config = dict(
    n_layer=9,
    d_model=448,
    n_head=7,
    n_kv_head=7,
    head_dim=64,
    d_mlp=1216,
    vocab_size=8192,
    activation='swiglu',
    norm='rmsnorm',
    norm_place='pre',
    norm_eps=1e-06,
    positions='rope',
    rope_base=1000000.0,
    rope_fraction=1.0,
    qk_norm=False,
    attn_scale=0.125,
    bias='none',
    tie_embeddings=False,
    parallel_block=False,
    init='uniform',
    init_std_qkv=0.0165,
    init_std_o=0.0,
    init_std_up=0.0165,
    init_std_down=0.0,
    optimizer='muon_variant',
    lr=0.00962,
    lr_mult_qkv=0.5,
    lr_mult_o=1.5,
    beta1=0.95,
    lr_head=0.00383,
    grad_clip=1.0,
    warmup_steps=200,
    schedule='wsd',
    decay_fraction=0.722,
    decay_shape='linear',
    final_lr_fraction=0.0,
    batch_tokens=[32768, 65536, 131072],
    seq_len=384,
    doc_mask=True,
    train_tokens=458200000,
    steps=6017,
    dataset='wikipedia_en',
)
MLP neurons of a small language model. Each row is named by its layer, matrix (gate and up: input weights) and neuron, and shows model dimensions 0-148. Each number is 128 + 32 x the weight over its row's rms, rounded and kept within 0 to 255. Numbers have three digits each. A neuron's up and down rows have the sign that makes its largest values positive.
A block is one neuron, or neurons of one layer that tend to fire together. Before each block is what it responds to, as a language model described it from the Wikipedia text at the highest values.

Description: Line breaks that end one dash-bulleted infobox or cast-list entry before the next dash (Born:, Class:, actor as role), plus table-rule dashes and == heading markers.
L6.gate406:116137150153143180092132125164138099139116083113121150056100109135166127142086069141144136107105126144098127160120135116102092207144109059108126158104091126150188130065122130158137076171152136172119197188130136135148127079118172125123155177116099106134162132079136106096200131086133101105099153118181086131150081193160174104175155135061143121097161136118130068103123085115092180091099085128057143147108122145108125115133142159105094149061184173113
L6.up406:121070176132141149129133125092110150105122152080138125121097094138127088209110167169128075052074125100110106086032146124135142171163133056181127181074102109140226120091127078148138074151104143137121092155146176067108083242173094100134103133117090097113121098083159110144129143141089134126114140110150103118206129147030163082124124137107107139151110155166157113136134086110143135112053144128058124117100153164133168105113098171111112146127177132138
L6.gate433:114153100146120158149093162179084103139099099076084077043103139142162103109160111145140160144131113106138100146125099110084134125109101104120093099126125154087078134070161120108169058102112145153124127163174111090144163181133091102137082164105092103140145159119147182149174119119088121145078203145125059149024084149151128106180100147138127148169137139115150167099150137157131113097122078123110090106100074107181137140138114119146207074131124111130
L6.up433:172102136096163150132192187154140129137109095121160124159102083164175113175132147101167133089165129115101101120143107139135124128085123168094045083092101100115153158117148151150105050117155111110106126077068098128027117163121100143143138128107095095081141167123132185130086129166090076160092064139164092112122075140187114175142106141109097153139097136133153139152188096164108201108112139129108140164120078110101102067191113127111146130117116116131
L6.gate640:140123130127090171064167150093085160158117098147161073112039157146127141173117112120164161116142096139132143079066114122124045073127169125114149198145127106176128172121132141183127097197095189101126121096178179114135128087154145152108137111121154147076103105119172134147122140105047099107159099115183089127084155101161110113109126120096154141145169135201117083105146098112107093122071191128162101111140164155113133124098098136116104087081118172143
L6.up640:159085105113114150135156158181166111178127154127101161129119179148128107071161160098166171062113142079140111130099152120147092204124056139155125161091123163101140180128148112174149084165118171103098178106109123158156147141109103089076159090108127144122139158093140158116109086117097074099115098100196114141162138107158124201110121120130081144134120100122179138113133132153179229111116190123141103165108119137116127112139137135131068146161108127183
L6.gate1201:143103150221137218124111129125067158141127103137138143130106110068179114095148165156110159134089135098114118123142125089035132127123109115113180151138083161095106145092146130145175132136165136108104079164100191104086090077128131104086111095133149143175157084128130088148123139142139097118110136175169075138111114109152133145148032156145090125185142126104117097132154133137128147131147125143046106101216113144166160112091154128096163100108081162128
L6.up1201:106099157141106145184116172169083128133154127094181145114132110101141084118108154162109138147076160082125129130140087105097044132120087125093162138113168115088184111086144062123126130168179050134152096115130154107161087131181131171141162080101084130193142126202127148173097135146103046164093118070178064087114108165195129104105146150103149066154169210147162136132157096132122186090117185145096102169200108123134169123151108132192119125136125151102

Description: Pipe characters in markdown table divider rows (|---|---|), firing most at the later columns; weaker on mid-word fragments of rare names, as in Madagascar and Vitebsk.
L2.gate147:058162112127108107153078104136156147188181179171080125112147160127131120193110135133041111092126097126137174133162113094119145182144163096164089114077152153145125087147098102116135143091034112141098124159102135074141142126081082080143163113127094092058113169189156114132224058147128088166168192147133093185148124134124150118157166061188109180156108096140132163119142110180138081092129127167182114119124070159130079078126131129192145116094093150103
L2.up147:119138119118127110123049093151079091196114119162169082092061127148136097138090193135095109173134119124126127179103058117106127186116133098144125124140110108094106133172144165082085103092122153143150073146147126097143100108107160162110168169234106131119178144062174162173136072132175096079170135112110126129118159166100058097058178106094145165115098125100152074140162149122098088099076162161144077112165115134168103115096133094138150133108125115139
L2.gate227:152098093130099198124132182112103133111081106131139105148120139067171121143143186059111165116118096148130102075159177158115145185141125138146116182117105160133107186113106119113114088149137085140182074137116132063108162116104151178104142130139154045094115144097042115135111154168083066137111103115116095096098158131159137147052119109158126134142184081117121120170087073164127114081179132145110117192147151111080113147103163097121136062185105093122
L2.up227:155136064142143171192050140082117138107104164114127158099113125164140121134119207043077132166108075186162151075098155143084135126108124150055123196122093157119088076082118128195087092115153130129138090147127155108132166117130122188053142100160139108141084125099091150111142075142106122127178106152141146141110161144130118115094162107098149213099091108124147142127137142163152134091099140146152135174176155105123068121128174095112146097148158142124
L2.gate251:179132134084114131152081100170085127113160089164145119090105152119118126080045123123128104118115077084140117133138157114148138122182141106099108149148081139129122129160149153112103055146125099137073133108158149116177107148088177174115125131076090171070104171131136122172059098123179127166184148128095163166114130087138142073114118087134151069128137030080101159117055129173152102154095166155211142125155089108102112163106098116197109106114164159097
L2.up251:134089084128112166166145102146133152095077138106128193131125141150175104111112107136091111094087116102154145171159232152103174116151124159179140141124069171208132087144126086138137107166119084112109157162087155128145120081155131133150076108088228145095163110090178168092122117162112117150149100144103172107143165165096146131165115150123156130111093112125103081155150080134145090195134154080151139135096140142129102113117112095179162157128176132117
L2.gate480:160172064138097134134053086123123134116173150129174130167156096141117096072147129153092118145049133137099076159119118164153104159079120124197132142115110110088082119141138161175127099094127171148164158146166180138156121121113122126104128109105086179092090125084102118130161143190152125154145109115060098139161117127110126089131198147139174104147171075167144149155147097131145163140143110078119128200149175084100145130106132124115167163094080147120
L2.up480:178128116108142140103140140151104120112164130122047116105167110197116165142159111105131062144139089134116074142132174168121139173106108094162121114211108133143131109148111153159118145105082146144138120180203130041134138088175130132181084116168147135105108123152170115187178083139143114157101100135155160116122207154098100148111145035149110129112153074078061208089126171106099067137087112136162129153149059153149154137123121134111148087166122112083

Description: Pipe and hyphen tokens inside markdown table separator rows (|---|---|) beneath header rows, in election results, charts and track listings.
L3.gate967:129093151141070170185123162109132171057127130151125105129099106158125093152179096124066139092112190120144099141116157112097179106124139136169114161140121137101068074148098103208172113151145119159183151136114145154184149143111147147159138162128113129117068163106079134093139076091126056175174165103193124127160127120092146128114165142162200178107101109142137148161125121098132054086137093119137124142139086118162092139137144118114123123122128138154
L3.up967:094121094129113099182089160078098106060165124109107155132185134201142123122175154098142118146087146200114129117107204091135127144118123119166073127156187178179098109126116131137138118111120142150141149167209178066163127219071132130074133083137161121104096147106105118119110095101112071128111141121135107124152079142113128037073113103163121124124146119141143123123068146146140120171147136122169152131161112177111118167152129148108145077119124153112

Description: Fires on the pipe closing a Markdown table divider row after dashes; also on noun endings completing objects like agreement, deal, stint, dishes.
L6.gate266:108139113163111128223134133125124113133177183112164134154100080042144094144151109126102115157135151146145147073103120130117132152171116051100081074144067156093161140126090144159139100095144117149103148153187159164119100103119091121179128134177070065144096138108114136109099128086108156167108091069164077139097130180132115134167114144158173157120167105092174134145143114078032083070145112077145104126148124132140128128121151134116111151134157190167
L6.up266:144080099229085141098030133146094160070154098154122084146085128176109151109137111101065101147097216157141101099058142142130125134202171064113153111133099066132085138129188180088127108125168092138115145142142174159077169149192100148144107098152116099113112086130125074142126151127110184197089100181132131182118156137087105092124122114058144100061144173082188080196123121098123118155115148155123081089136117118104117078140147182117124138093114154131
L6.gate334:131076083131183177120100097054100128110087089099136096068091072139142084126106086098120188068104111100159126228119119180128137162110165087105156207106147130184160180116103118158155142139076124144131066106063096127124100144113133158179165169143059105111072195130099096115069158183146121145044145154130169117121098111179103128164081079102084086110154156107125112177095179166129178135159098138109168127214155093108126109116133100100160149110145159089
L6.up334:161149159162141117118140133190126146215128121132091201123094117081117153075206120112083129115135155122109122117145168128109099135104113146135152113084140168146114123159181124108130120171144089135149150119096098099087135174134090100099160100128073079073166162105126104175088083163108094116116155156073128163132151092153083120064150147094117154188147156151182123179144153113111151111115113141180120128172138084168116085104103142158077161171147134127
L6.gate616:085138086176155099136127127144165118092143188140093159106171108107099136140057155102109119161145093097111085215134061104095103075123116118071086156141153123117077092094098105097103075124132200153088181167159188173108142103089122118130122083176188137113126165130170098099227132131099098086112161147150106132092156129112115113133147114093090116184128129148174150123126163174059126115115127110116122126216103141151079086103144103134110128155121073104
L6.up616:129116083127110175070102082206076064139122086070033141130093090074129148109124124121132154121159102087120125129093160122126098186149172106122120101153136117163146138118134089130119194074147141132117126135158126155107088111131064132142128143197157090172112090167202151153123088108124113133175139154121206164073097112147117065126115068133107094180085151108153146152081119169163089121112181130145119166134116109103110087106150107129152098135091175153
L6.gate1064:098098127085065142104087146169104136159148085133139157133126141144044143124097122086123101148143166171096194096120102129129154172136127142120137125133073107169161160103093153190125150133068112144156176146088097166113117091122138167104104132195094084135157088070104096132124102185105142168129165100149063097060059130104128147138119090150120138063134059155104141086119158128095072162112128129106119089124079120113139124174143125170158132152102196166
L6.up1064:102129104161024140077112075160104202158150167113126124224128157096199135113123115032160130059135109095121124109123127125158162152125175094125155110113116105091113125124152086190108086111165139157125149186134070210179141136107073094100173064131133104099140084100156127093141084096121143153142119141158085067096155152183100151147121186133165135150139158127149131088112171127136109085120160116092071136121126114162099168111123185128107082146100104126

Description: Line breaks ending a row of a table, list or infobox, right before the next row's | or -, e.g. after "| Bronze | Third place |"; also odd mid-word pieces like th, ib.
L2.gate85:121129100110145109127132122106154125141119147147099167141105104134128100092097083081154125115160147160136111171073154082125177143104109114146106187088175133141139107155144110130174109112060150165078121172129119111120139104175150082133104129167130096121085078097141130125116132177135109029088139170074108145103096158132136097147170163122107168101100110113116133107151114131133147114138071092063147091167117126137079152132105119154115080126081148158
L2.up85:147150107132151112122197184118162173113138157137110108150089161150134109141113135139165134090154076144124129106124066124119147121092128094054201131098144100152141118111148105126146142109031207164159093137136114132201109159071112105122098131109108173098104128164140117149183120153133093120118199185150132148160130160132132116121120145130121109119152183190115131142159117101142143089083111049123182100176151144122110146111159150117133200134045123141
L2.gate110:174093121120138135140110084084134050065112143170112127149112215153168153131106101137118138169083097141185138109066121120145150132108095134141167115160105082139117120150066143125193126087144137086120095146156108134109170144166126177136095109138162143129140085091137137155104127115151121097110179126149146130127134144108110147151123227126157114108142135211100104135115097082128174101167120126142111087175087083155125113091144133165100185100112098095
L2.up110:164092129177144134135120160152095145094091147199118165137078127126154094170177171143132168178117195119131109116098107121112166137135147105149112133090141125081064153136122196119155080134220160138140080130124132151113104123192171125086141139118156089101116151098197129094103153104093168156152173156105108104107125153161148139156076191123085152092118149112082113116140133078155167163112119122142129142165096090157151083099104081161133120085151113129
L2.gate153:146114055156223107144110120160177151156160150089094125141138138174077145171163158145109185122124166140128151182169086121150104166077141129172199086091148150056133134106130105133133155095092083127099133099119098162137144116136078137110160094107057125098146119125153146137099133157162134120099163113142128139128138081108156117077125146080122116114075136140137072144147133097147184195107166178117077065068201066174155146124095160140146129148064091181
L2.up153:086099118093147110162116101150083133144166096086177099129147115173186133162126145127132140154114127145070090116128054158164182154096164109116093116111133131057117086115084169121183120091131114116140157147093195191096134142092176127095108097150122155119142111147113150143093133139127122109152134126144157134148109117118169085174160119026150136161175104139161099097089082112132174140072079153091128118096126151130126166131069153066171139121133037161
L2.gate1011:079077139172155109123094140129134151131101142121095146085115120148164169136110150154180178139151115139114103168116133115097088106076111114105181114130154213115189100098167107129160133144102125175133155080151104102113079112217067145158163090128064082130112074148063090155092167070111121140111143154160143137081111124170120147122178160135135093097089158101135125076164115161126120076115218130070126064127110185165158120129090116131122103195177137113
L2.up1011:104109179118098116198130144119184110137140129075113113124159119139099104162178161174114164116167140130168150138116132107135121135071061080169130132122110119114142143132166120195121114112106113170133100108076154174111100103116170126114088163136169116121067119184137113059140139088120106132062161139102179166123106151136089116089163152150150107120162148133103168090107115142125103138156134114189145092133143106124132123126036109184120150135078125128